Weights of a small GPT-style language model, trained from scratch on English Wikipedia.
Size: 11 layers, 4 heads of 64 (2 for keys and values), MLP 1024 tanh GELU, vocabulary 1496, 8.39M parameters.
Architecture: LayerNorm before each block, biases, tied embeddings, normalized queries and keys.
MLP neurons of a small language model. Each row is named by its layer, matrix (up: input weights) and neuron, and shows model dimensions 144-207. Each number is 50 + 15 x the weight over its row's rms, rounded and kept within 0 to 99.
A block is one neuron, or neurons of one layer that tend to fire together. After each block is what it responds to, as a language model described it from the Wikipedia text at the highest values.

L8.up908:35 58 55 69 53 82 60 26 43 56 61 27 70 48 66 35 49 59 90 52 52 63 41 52 39 44 44 51 41 00 54 28 52 62 43 24 57 45 21 36 42 25 23 60 49 68 53 23 52 50 52 20 30 68 52 51 82 74 72 53 63 36 50 51
Responds to: Tokens right before an upcoming number, such as month names before a day, No., "more than", "speed of", table pipes, and colons in ratios.

L8.up955:17 42 65 54 83 70 36 67 56 59 40 49 46 57 50 28 55 43 23 50 48 32 58 46 52 74 36 48 50 46 23 39 74 64 63 53 48 51 30 48 76 50 37 44 78 29 36 47 57 34 54 55 59 46 56 83 35 77 42 40 11 61 46 46
Responds to: Second or inner subword pieces of multi-token words, mostly personal and place names in tables or lists, e.g. Dm-it-ry, Rob-in, Ekater-in-burg, plus play-er.

L3.up30:59 60 44 49 37 64 54 38 34 65 36 37 84 25 72 43 56 28 48 33 50 75 21 66 42 71 72 50 79 28 57 45 41 46 57 52 36 46 15 44 35 38 26 63 42 74 53 45 50 59 22 46 60 43 47 42 40 41 68 40 38 54 51 79
L3.up97:47 59 45 43 31 63 58 55 45 51 39 59 40 41 54 30 18 56 38 44 55 93 45 60 43 61 43 19 55 70 30 79 35 51 62 26 39 44 54 55 71 60 25 59 36 43 37 20 45 41 38 47 54 46 38 60 66 42 46 53 39 37 53 68
L3.up143:39 77 58 30 45 36 55 25 44 50 44 47 68 63 55 30 49 60 68 41 51 49 53 49 45 65 49 43 49 40 41 66 65 46 20 57 40 54 26 33 44 56 57 70 43 40 43 25 63 62 39 59 46 60 49 33 54 57 49 68 32 38 56 65
L3.up207:46 58 53 51 53 86 30 53 31 86 56 53 67 57 61 59 39 56 87 51 52 66 57 31 66 75 47 51 55 46 30 31 27 70 53 34 21 57 37 39 50 69 46 77 49 49 42 67 59 62 76 49 64 06 68 39 66 74 39 64 57 53 52 65
L3.up217:45 43 61 47 47 48 49 39 56 61 62 27 69 40 78 32 72 51 79 40 55 58 51 56 56 60 69 66 73 46 39 32 27 63 64 53 22 64 31 64 63 79 32 35 67 74 55 56 41 68 26 16 47 37 36 19 76 40 55 41 65 59 47 62
L3.up262:50 49 54 85 35 86 76 41 27 82 64 63 57 46 71 60 59 50 31 53 62 67 28 48 39 55 47 34 54 23 35 39 75 33 52 51 70 28 29 36 39 46 53 51 42 79 56 37 64 42 37 45 63 40 30 67 67 82 74 43 52 37 42 50
L3.up293:22 68 58 43 33 65 36 80 27 58 49 63 44 57 39 53 33 45 52 42 66 82 54 30 38 50 43 60 38 21 54 30 55 64 50 43 33 67 29 43 53 53 42 69 62 67 59 22 61 55 75 45 56 35 61 35 67 62 38 51 71 58 56 72
L3.up310:44 56 49 57 41 58 63 39 36 77 43 33 64 27 31 49 58 54 75 51 52 54 64 45 41 68 66 53 32 48 57 37 41 60 40 53 26 54 19 44 45 52 48 48 51 38 30 33 54 70 51 34 80 19 34 46 53 85 35 34 46 46 51 35
L3.up577:30 40 67 62 37 69 32 46 23 48 56 68 51 28 48 49 48 53 47 26 40 71 32 20 50 47 50 31 48 24 52 29 79 36 33 40 41 52 47 46 59 59 67 45 51 64 58 35 54 49 48 56 58 16 52 37 41 76 47 41 64 62 46 40
L3.up602:66 58 74 67 55 68 67 56 53 71 40 40 76 51 67 53 43 46 29 61 44 47 78 36 34 40 33 47 52 47 58 39 62 52 51 12 43 28 41 36 85 36 69 45 35 55 73 29 57 44 58 48 44 66 51 34 58 54 54 46 32 43 22 55
L3.up706:32 89 58 61 55 45 44 52 59 95 63 59 42 51 68 75 54 42 57 23 56 70 29 69 41 64 75 57 44 42 26 47 47 45 81 57 42 33 46 41 43 53 71 57 48 69 68 29 48 68 39 31 42 52 46 28 46 65 46 42 44 54 53 51
L3.up740:62 68 62 65 26 52 55 77 25 82 65 60 56 66 47 29 47 54 44 56 38 60 52 39 53 72 68 58 50 49 31 53 26 66 57 48 35 34 28 56 45 58 32 64 36 78 44 47 12 53 30 35 61 32 49 56 58 65 78 30 47 46 60 73
L3.up751:34 60 57 69 59 66 61 56 47 35 25 55 64 12 59 54 18 53 35 56 54 60 46 44 58 85 50 31 66 35 37 43 51 46 34 36 76 77 65 43 42 41 28 75 64 52 24 54 42 50 70 57 62 51 70 67 92 44 41 72 56 44 55 62
L3.up795:40 73 48 14 43 49 50 29 35 62 53 49 62 60 68 56 43 60 68 52 56 23 61 61 48 70 77 44 78 42 62 61 34 60 57 19 42 29 35 29 44 68 54 62 45 55 66 50 64 43 62 13 54 59 43 26 61 50 73 31 19 17 51 37
L3.up879:49 60 52 38 52 55 53 29 30 79 78 58 64 60 45 51 64 51 75 47 52 44 74 32 75 66 48 35 53 41 65 44 33 35 34 17 51 28 46 59 18 46 49 66 27 47 61 39 73 50 77 49 87 37 48 47 58 53 60 73 41 35 46 45
L3.up994:48 53 73 19 57 52 51 40 52 70 67 43 45 46 65 35 71 35 56 48 38 44 63 42 28 45 51 63 60 55 42 48 17 27 84 31 45 36 45 38 40 63 43 55 47 71 73 67 23 52 38 36 80 30 58 17 75 64 69 35 26 25 71 55
Responds to: Month names (or their last piece) right before a day or year number, as in on November 24, In March 2002; also than, Year, No. before numbers.

L3.up7:32 54 54 51 44 65 61 41 38 61 72 36 68 51 42 65 60 63 63 53 72 73 63 45 39 56 78 45 60 51 55 60 70 66 55 48 61 51 41 50 32 59 73 34 55 42 51 34 54 60 58 47 33 47 60 60 42 88 34 45 27 48 49 57
L3.up33:23 54 43 48 61 54 30 31 37 76 72 36 61 56 78 34 63 45 86 48 54 50 34 54 52 74 41 38 48 52 68 65 57 33 48 65 57 45 39 34 55 48 73 29 59 40 50 48 33 55 53 38 52 42 97 51 61 62 59 74 23 42 49 23
L3.up106:25 43 61 33 52 68 32 70 37 81 69 33 59 48 50 45 66 71 82 31 63 73 48 70 18 63 41 51 56 55 71 20 74 64 52 22 56 64 45 94 50 66 80 33 53 48 45 55 39 43 40 19 58 27 74 46 73 73 40 27 23 55 45 56
L3.up111:18 64 51 55 52 58 47 37 50 43 72 52 83 66 48 66 60 57 42 60 41 40 63 43 56 59 74 68 71 40 63 49 41 77 56 33 35 69 58 50 52 66 50 63 50 39 52 20 36 73 44 18 22 41 37 52 41 68 39 65 16 61 32 46
L3.up197:36 59 54 68 47 59 66 41 54 61 55 27 77 43 49 28 43 29 36 24 57 65 37 51 57 55 49 28 28 45 37 25 73 62 51 31 46 43 62 64 59 60 43 57 33 38 55 37 55 65 35 19 50 55 64 48 60 71 30 40 27 56 59 56
L3.up209:53 67 55 51 38 42 37 51 11 61 46 50 48 45 62 33 46 74 49 46 42 34 34 61 40 73 31 47 52 53 42 61 78 61 40 25 69 29 38 43 35 34 52 50 56 62 92 49 37 70 51 42 21 52 43 61 88 60 34 60 33 64 55 60
L3.up406:36 77 44 56 50 58 71 41 21 54 69 55 69 48 59 45 38 58 32 38 54 65 61 47 58 63 37 45 50 66 41 69 49 57 28 22 47 49 65 75 62 50 71 53 65 55 48 73 22 53 54 22 62 25 71 38 43 72 57 47 28 62 63 56
L3.up408:34 67 53 44 58 65 60 25 47 34 65 54 57 45 39 52 53 66 54 49 40 50 60 42 43 77 54 40 60 28 61 30 58 51 11 53 36 40 65 38 41 64 61 57 82 38 43 45 35 49 35 29 41 44 45 49 71 72 36 20 59 60 70 50
L3.up429:43 46 55 69 59 60 25 39 52 66 81 42 49 63 50 46 21 67 45 49 34 58 43 56 60 71 47 33 73 58 55 38 65 47 28 53 42 32 21 77 48 57 31 54 53 60 71 56 40 54 31 48 76 41 55 65 40 52 44 32 37 56 62 70
L3.up580:25 51 68 59 62 63 45 63 43 68 59 54 65 61 54 25 43 43 55 23 40 49 62 50 22 57 79 51 42 58 59 51 36 69 28 29 36 64 33 31 63 73 77 42 55 41 65 40 60 66 51 31 45 40 42 52 56 69 44 40 25 22 55 60
L3.up660:40 55 64 35 37 39 46 44 19 89 36 54 45 30 28 36 35 56 53 39 61 70 61 62 58 84 64 26 47 44 53 60 65 57 47 33 49 49 37 67 31 43 71 53 53 40 58 34 74 52 67 54 32 53 37 57 23 72 49 70 27 61 60 53
L3.up704:39 71 38 34 40 48 68 44 49 49 59 25 64 45 52 66 68 60 53 54 56 35 56 28 63 79 85 32 53 53 49 35 31 55 48 28 48 51 63 35 53 42 58 43 50 45 58 64 28 59 40 50 53 53 77 46 35 50 39 59 32 62 48 38
L3.up773:53 49 61 64 62 53 36 41 42 78 72 47 49 46 36 48 38 64 68 58 47 76 54 38 35 74 40 78 48 66 36 52 74 37 30 27 51 58 57 52 37 82 85 73 59 52 57 52 47 69 68 09 53 56 48 40 49 71 32 67 31 47 43 61
L3.up840:38 42 59 37 45 34 43 33 39 70 49 37 80 44 52 29 53 73 49 39 44 56 63 59 45 76 57 45 68 61 46 60 61 83 55 36 68 79 52 51 52 54 62 76 71 42 56 28 67 32 51 33 67 44 52 55 44 82 42 59 43 57 69 71
L3.up866:55 40 57 63 36 44 24 49 49 65 50 45 67 52 27 46 47 52 48 44 64 59 52 33 37 75 59 60 32 44 39 62 81 43 26 49 65 52 29 44 56 68 44 48 85 48 51 50 29 81 43 42 59 21 67 46 39 64 32 67 33 52 57 47
L3.up918:40 32 59 28 53 46 49 51 62 57 76 58 51 70 36 69 53 63 69 62 38 49 74 78 32 63 23 61 41 39 29 29 42 60 64 22 31 50 34 33 49 49 40 37 41 37 44 44 29 35 36 41 74 44 33 55 60 98 17 44 41 67 40 58
Responds to: Final subword token that completes a person's first name split into pieces, just before the surname, e.g. Ry-an, Nick-y, Edd-ie, often in sports or awards tables.

L5.up18:38 66 53 83 36 56 42 41 43 49 57 42 80 51 48 55 47 22 51 28 65 38 52 56 61 53 51 41 79 32 43 09 67 42 56 49 42 58 54 46 48 64 55 36 66 70 29 31 91 37 50 52 65 59 68 46 30 48 71 59 62 65 48 44
L5.up139:10 86 65 58 33 58 44 29 44 61 79 36 44 03 44 54 64 15 65 39 67 47 39 47 62 54 41 49 50 47 66 44 34 59 44 35 42 40 47 73 37 63 61 55 66 47 52 42 58 68 60 53 55 16 38 48 42 74 64 38 53 51 46 37
L5.up557:64 76 45 75 17 78 42 51 47 52 40 08 61 46 23 39 17 40 27 42 81 64 29 50 68 55 36 44 46 50 36 29 71 38 44 64 63 50 54 62 50 78 62 54 56 39 30 46 70 32 68 40 78 42 48 43 59 57 67 70 43 55 68 47
L5.up709:28 51 50 38 29 65 33 61 56 47 39 25 66 57 48 11 33 58 53 55 27 61 34 52 11 46 76 36 36 48 46 33 44 49 67 47 36 64 72 50 75 55 37 62 48 37 45 41 68 39 36 61 47 59 67 82 44 39 67 37 74 61 68 36
Responds to: Closing equals signs of Wikipedia section and title headings, plus the line break after them, as in ==Plot==, === Grumman ===, = Park Woo-chul =.

L5.up313:54 55 40 39 45 68 42 72 29 56 48 49 45 58 63 25 58 32 72 41 41 38 57 79 54 49 26 29 63 30 40 43 43 55 73 17 09 34 67 31 56 80 30 84 60 56 64 76 47 65 49 31 85 30 48 59 37 66 79 25 62 35 72 62
L5.up395:66 59 65 37 32 35 48 32 36 67 40 38 50 51 59 20 61 23 66 23 55 50 44 53 24 55 47 51 71 39 35 42 63 64 26 77 41 48 06 47 32 51 26 74 67 54 47 20 49 33 40 53 59 40 50 30 80 44 44 35 61 48 42 51
L5.up708:18 57 63 36 68 31 35 58 57 47 54 35 47 51 61 46 58 32 46 32 44 60 50 50 39 40 51 36 75 48 71 19 36 48 39 39 51 56 54 62 61 70 21 57 57 71 85 40 61 52 34 48 48 47 39 73 69 62 72 34 71 33 45 36
L5.up835:58 52 55 45 58 40 54 62 21 60 64 42 72 53 67 43 72 38 55 13 39 66 64 29 39 64 31 43 42 35 48 46 46 71 51 46 54 53 25 80 49 72 48 69 61 81 48 38 57 50 35 18 70 50 63 50 68 60 35 57 57 52 56 64
Responds to: Verb-final word pieces, mostly past-tense -ed, that end a main verb right after its subject in biographical narration, such as earn-ed, obt-ained, work-ed.

L5.up346:31 48 56 47 32 49 55 82 81 55 31 58 42 57 68 34 38 34 57 31 46 77 58 48 54 55 59 43 76 29 19 55 61 49 52 37 72 22 75 63 53 65 28 45 13 88 51 32 53 69 76 65 26 74 72 45 94 43 44 40 30 29 32 43
L5.up484:41 77 46 53 21 54 45 71 43 70 55 57 61 43 41 75 34 36 44 34 35 43 39 35 44 60 53 54 46 50 41 33 42 58 19 62 53 28 58 56 63 50 50 78 41 70 51 23 31 69 80 25 37 27 50 50 44 63 56 60 54 26 23 60
L5.up540:33 71 48 33 47 75 54 58 53 21 72 59 53 50 68 57 54 53 52 52 62 55 53 51 48 69 47 36 54 42 24 49 44 62 44 28 37 51 49 54 65 75 56 72 37 61 78 40 69 51 76 49 54 67 60 41 74 76 59 85 25 32 19 64
L5.up866:36 54 50 15 43 57 38 70 17 46 36 58 39 29 47 38 41 35 58 44 90 60 68 59 38 54 21 70 76 38 60 48 53 57 45 31 38 62 57 62 67 56 52 59 36 55 53 44 96 54 55 53 55 65 29 49 56 54 43 30 48 54 68 62
Responds to: Articles a and the right after a preposition or linking verb, mostly in set phrases like at a cost, as a result, from a continuation.

L8.up359:33 47 59 34 46 53 28 29 51 38 61 50 83 50 31 42 41 44 77 20 67 39 44 54 32 52 61 43 63 40 55 33 95 56 32 67 72 47 37 51 66 50 47 52 41 59 31 31 57 41 40 54 49 46 35 45 61 44 44 39 58 59 59 84
Responds to: Mid-word pieces of Spanish and other non-English proper names (Bahía, Estúñiga, Xóchitl), plus tokens in sports results tables and medal records (Men's, FIBA, doubles).

L3.up4:40 56 55 62 48 27 54 34 12 50 53 21 83 46 38 57 61 66 55 26 65 38 68 34 52 68 48 55 61 54 67 29 47 91 35 50 58 33 23 48 25 73 51 66 42 66 39 44 43 73 75 62 54 57 51 28 43 78 31 51 17 24 49 59
L3.up24:64 67 46 60 43 59 47 27 14 60 57 39 36 17 46 76 36 59 75 43 53 86 46 64 45 75 46 66 28 63 87 52 37 73 45 38 35 41 44 38 44 83 46 50 38 51 50 35 28 69 50 27 50 55 58 40 62 45 26 56 75 24 58 47
L3.up68:38 53 65 43 53 59 56 29 46 62 37 44 42 48 35 46 43 26 79 59 57 74 39 92 31 54 45 38 48 60 52 51 60 63 15 22 48 49 38 54 48 71 72 74 32 66 61 32 47 83 51 63 61 54 38 40 61 68 21 74 47 45 48 71
L3.up169:33 75 51 43 11 61 76 72 26 75 66 33 38 36 59 21 49 46 64 37 57 68 40 42 49 58 74 50 59 70 53 56 33 85 27 34 46 17 64 61 53 85 59 71 40 52 58 37 39 55 55 48 66 44 78 18 58 40 54 62 66 29 40 41
L3.up284:11 67 54 44 13 60 26 52 32 52 48 34 47 36 52 64 42 34 73 36 60 73 22 80 71 46 38 42 24 58 70 43 48 62 66 44 66 49 61 44 44 61 38 82 59 57 65 46 54 78 63 42 56 30 50 68 66 61 28 36 70 44 59 31
L3.up324:47 44 53 32 35 18 41 53 22 55 51 43 66 11 68 63 70 70 50 18 78 43 29 24 48 60 49 37 74 40 47 48 37 54 45 51 37 45 62 32 63 86 63 21 43 56 63 48 25 75 60 29 60 53 48 23 57 44 57 58 58 45 47 39
L3.up332:42 64 44 56 20 58 07 38 23 49 70 33 56 54 38 75 53 38 40 50 52 51 51 22 61 55 60 42 34 24 52 32 52 50 67 51 34 22 47 52 56 47 77 62 61 55 46 33 52 63 71 40 42 50 48 36 56 75 60 19 29 49 40 64
L3.up342:49 77 47 60 51 52 49 61 11 91 29 51 77 45 68 49 35 47 58 55 63 50 41 61 29 67 30 37 54 64 71 47 49 72 37 36 56 66 47 73 78 59 37 60 52 56 60 64 66 35 76 57 57 42 60 44 55 59 40 63 80 53 40 29
L3.up360:45 44 53 48 63 49 43 22 36 70 61 46 41 34 51 25 39 46 21 49 61 56 50 45 51 64 63 53 28 65 65 48 38 54 68 29 44 71 58 38 50 64 50 40 26 45 54 07 44 53 64 50 75 17 64 51 54 81 77 34 49 33 53 48
L3.up652:41 49 46 59 41 48 38 47 55 87 65 23 63 31 32 32 55 64 71 45 64 68 39 66 52 69 51 68 41 37 42 39 58 66 41 53 42 39 52 55 40 88 71 45 50 44 43 60 36 92 42 19 78 15 74 24 19 67 53 26 43 54 65 46
L3.up656:41 39 65 71 05 59 29 35 36 36 33 46 56 27 36 39 31 63 49 37 55 72 37 59 31 64 51 55 52 14 54 44 81 52 62 61 41 85 62 49 67 71 42 51 46 47 47 52 33 31 46 21 59 50 51 52 59 45 54 77 29 51 60 54
L3.up695:38 60 52 45 61 52 30 35 50 28 43 52 39 39 62 69 40 53 51 34 79 57 47 48 53 73 67 66 53 37 46 56 24 61 65 21 23 71 42 50 71 50 47 38 66 68 56 62 48 65 76 60 55 54 73 11 49 50 42 76 42 47 68 52
L3.up713:47 65 48 50 45 55 77 52 63 68 60 54 58 57 46 82 41 68 58 17 61 47 72 52 45 69 38 47 55 76 67 17 44 58 69 37 32 43 58 41 37 80 67 94 37 59 52 49 69 71 72 50 24 72 63 48 52 55 38 87 54 43 48 57
L3.up822:57 69 36 40 56 54 71 64 34 64 42 49 57 37 70 54 27 57 44 64 74 74 37 53 38 63 39 60 42 62 56 41 57 69 29 58 51 39 50 54 66 69 64 88 51 51 54 39 38 58 52 61 62 54 50 45 21 73 47 40 40 34 68 86
L3.up920:39 56 48 56 55 45 42 79 46 59 27 41 58 39 41 51 29 60 59 39 63 46 26 46 48 60 51 43 43 45 63 38 38 55 30 58 56 58 47 52 53 70 42 32 32 80 71 56 59 90 49 51 31 55 75 21 52 97 36 62 59 21 48 46
L3.up961:32 68 56 57 43 66 62 46 19 54 39 53 78 23 45 53 16 35 62 44 41 49 39 87 24 65 41 39 67 52 57 48 79 50 62 55 46 34 20 53 35 66 65 80 58 56 70 42 58 50 60 45 43 44 35 50 55 49 61 33 25 43 49 80
Responds to: Fires on the middle or final piece of a split proper name, mostly US states and places, e.g. Tex-as, Chic-ag-o, Mex-ic-o, New York, Canad-a.

L3.up165:32 53 57 44 64 36 32 56 57 48 53 50 29 42 55 26 52 41 71 46 51 78 19 47 19 52 35 51 66 42 65 65 44 62 43 58 39 37 41 33 53 62 37 61 53 76 65 64 78 52 19 24 83 76 73 41 55 45 59 41 45 60 59 63
L3.up235:37 57 47 60 48 45 25 65 50 49 69 50 62 40 46 55 77 23 81 51 75 63 53 48 38 67 37 30 77 60 15 25 60 84 31 76 47 24 40 39 33 67 48 48 61 89 40 24 41 70 64 48 88 53 19 47 69 37 31 57 38 59 39 65
L3.up267:55 57 72 41 13 54 20 71 52 52 60 46 61 35 58 78 58 52 63 49 59 89 77 55 54 84 62 41 41 43 13 56 60 71 52 51 38 04 43 75 34 64 54 41 49 71 54 50 47 60 40 38 72 40 31 49 81 71 57 61 38 47 52 42
L3.up269:22 74 65 35 62 62 33 53 65 67 49 44 62 32 60 40 70 46 41 44 45 52 26 60 13 45 33 75 71 33 50 52 38 60 60 50 54 35 38 39 36 84 43 65 36 77 65 52 70 78 31 48 50 56 31 51 72 71 75 54 69 52 45 53
L3.up361:37 73 69 60 49 77 43 60 44 41 41 31 67 68 25 30 70 36 76 23 54 61 58 44 49 52 56 17 66 43 46 47 58 99 69 70 14 63 39 45 59 56 31 54 49 53 51 80 58 46 59 49 51 63 35 64 38 51 62 38 70 34 45 55
L3.up382:36 64 54 80 47 57 44 44 76 47 47 49 78 47 53 32 42 61 57 38 54 82 54 52 50 46 39 49 40 65 46 21 44 51 57 47 52 53 37 47 56 91 42 57 46 59 70 41 66 58 33 44 50 76 53 54 59 56 41 46 58 33 57 56
L3.up502:24 76 62 33 39 50 40 40 27 23 68 54 92 43 67 23 39 58 67 56 62 49 50 44 56 72 59 41 62 23 24 62 71 28 29 71 51 43 39 52 60 49 57 70 60 52 42 37 40 56 75 47 77 46 34 59 38 40 52 80 28 64 53 40
L3.up531:37 72 60 56 64 51 09 58 58 31 63 54 92 59 50 31 56 53 66 18 67 47 50 51 33 59 66 36 55 14 56 34 41 43 23 58 44 56 51 65 59 36 74 39 51 73 71 46 72 67 47 44 68 30 59 53 67 34 57 36 38 64 34 48
L3.up639:46 60 52 52 55 44 58 40 67 52 71 49 34 49 85 67 54 41 53 46 43 59 66 65 52 50 68 30 43 38 50 51 40 48 59 59 43 50 25 64 54 60 47 49 23 76 53 69 78 50 30 57 80 50 43 38 54 56 69 49 48 56 27 62
L3.up640:44 37 54 66 61 45 50 47 41 33 39 47 33 46 68 40 73 59 60 52 42 54 72 45 49 70 58 26 43 41 41 39 46 52 67 08 38 58 26 63 53 60 44 58 43 68 71 50 48 33 62 40 50 22 49 53 45 43 60 73 29 57 31 42
L3.up668:42 74 64 80 62 77 49 88 63 51 65 21 71 49 68 62 24 43 73 19 61 65 59 22 34 41 51 53 50 46 45 38 49 65 35 24 29 75 56 40 36 81 44 47 45 64 82 61 51 48 52 37 63 40 73 44 53 50 51 55 70 35 51 67
L3.up677:63 42 62 77 68 47 40 45 40 48 63 45 63 53 76 34 65 40 73 34 48 37 58 41 41 52 57 39 53 51 40 51 63 44 54 51 52 66 51 59 59 60 75 55 61 73 67 44 65 63 26 50 76 34 48 65 38 13 64 79 59 62 28 63
L3.up701:60 59 60 37 59 46 44 46 49 57 42 32 65 58 50 35 57 40 71 29 47 60 43 45 31 76 50 44 86 15 58 60 47 44 49 40 54 57 43 61 47 91 35 61 78 78 52 58 60 62 41 35 62 59 22 63 75 57 55 62 52 49 41 56
L3.up727:34 52 53 53 47 62 29 66 43 75 35 44 52 45 50 37 71 67 69 40 72 66 42 55 44 59 45 51 51 51 35 51 51 46 52 21 69 44 32 45 56 45 05 72 58 73 50 54 18 53 46 52 46 32 47 44 43 59 46 53 45 57 61 73
L3.up857:49 60 66 67 37 76 57 60 56 64 57 52 72 48 48 51 45 53 99 24 60 58 54 25 76 58 34 43 54 74 30 35 28 45 68 51 52 50 43 61 45 56 45 38 32 51 40 51 53 45 29 21 61 35 43 48 53 70 56 46 74 45 60 43
L3.up953:45 61 64 75 52 59 56 49 49 48 43 25 69 56 62 39 65 44 31 25 40 26 54 42 45 48 53 14 69 56 33 48 63 65 62 28 40 36 44 77 75 53 48 38 44 69 43 47 61 73 36 43 46 58 71 53 34 29 46 61 61 52 41 22
Responds to: The word or word-ending that opens a clause's predicate just after its subject, e.g. was, started, soon, eventually, later, did.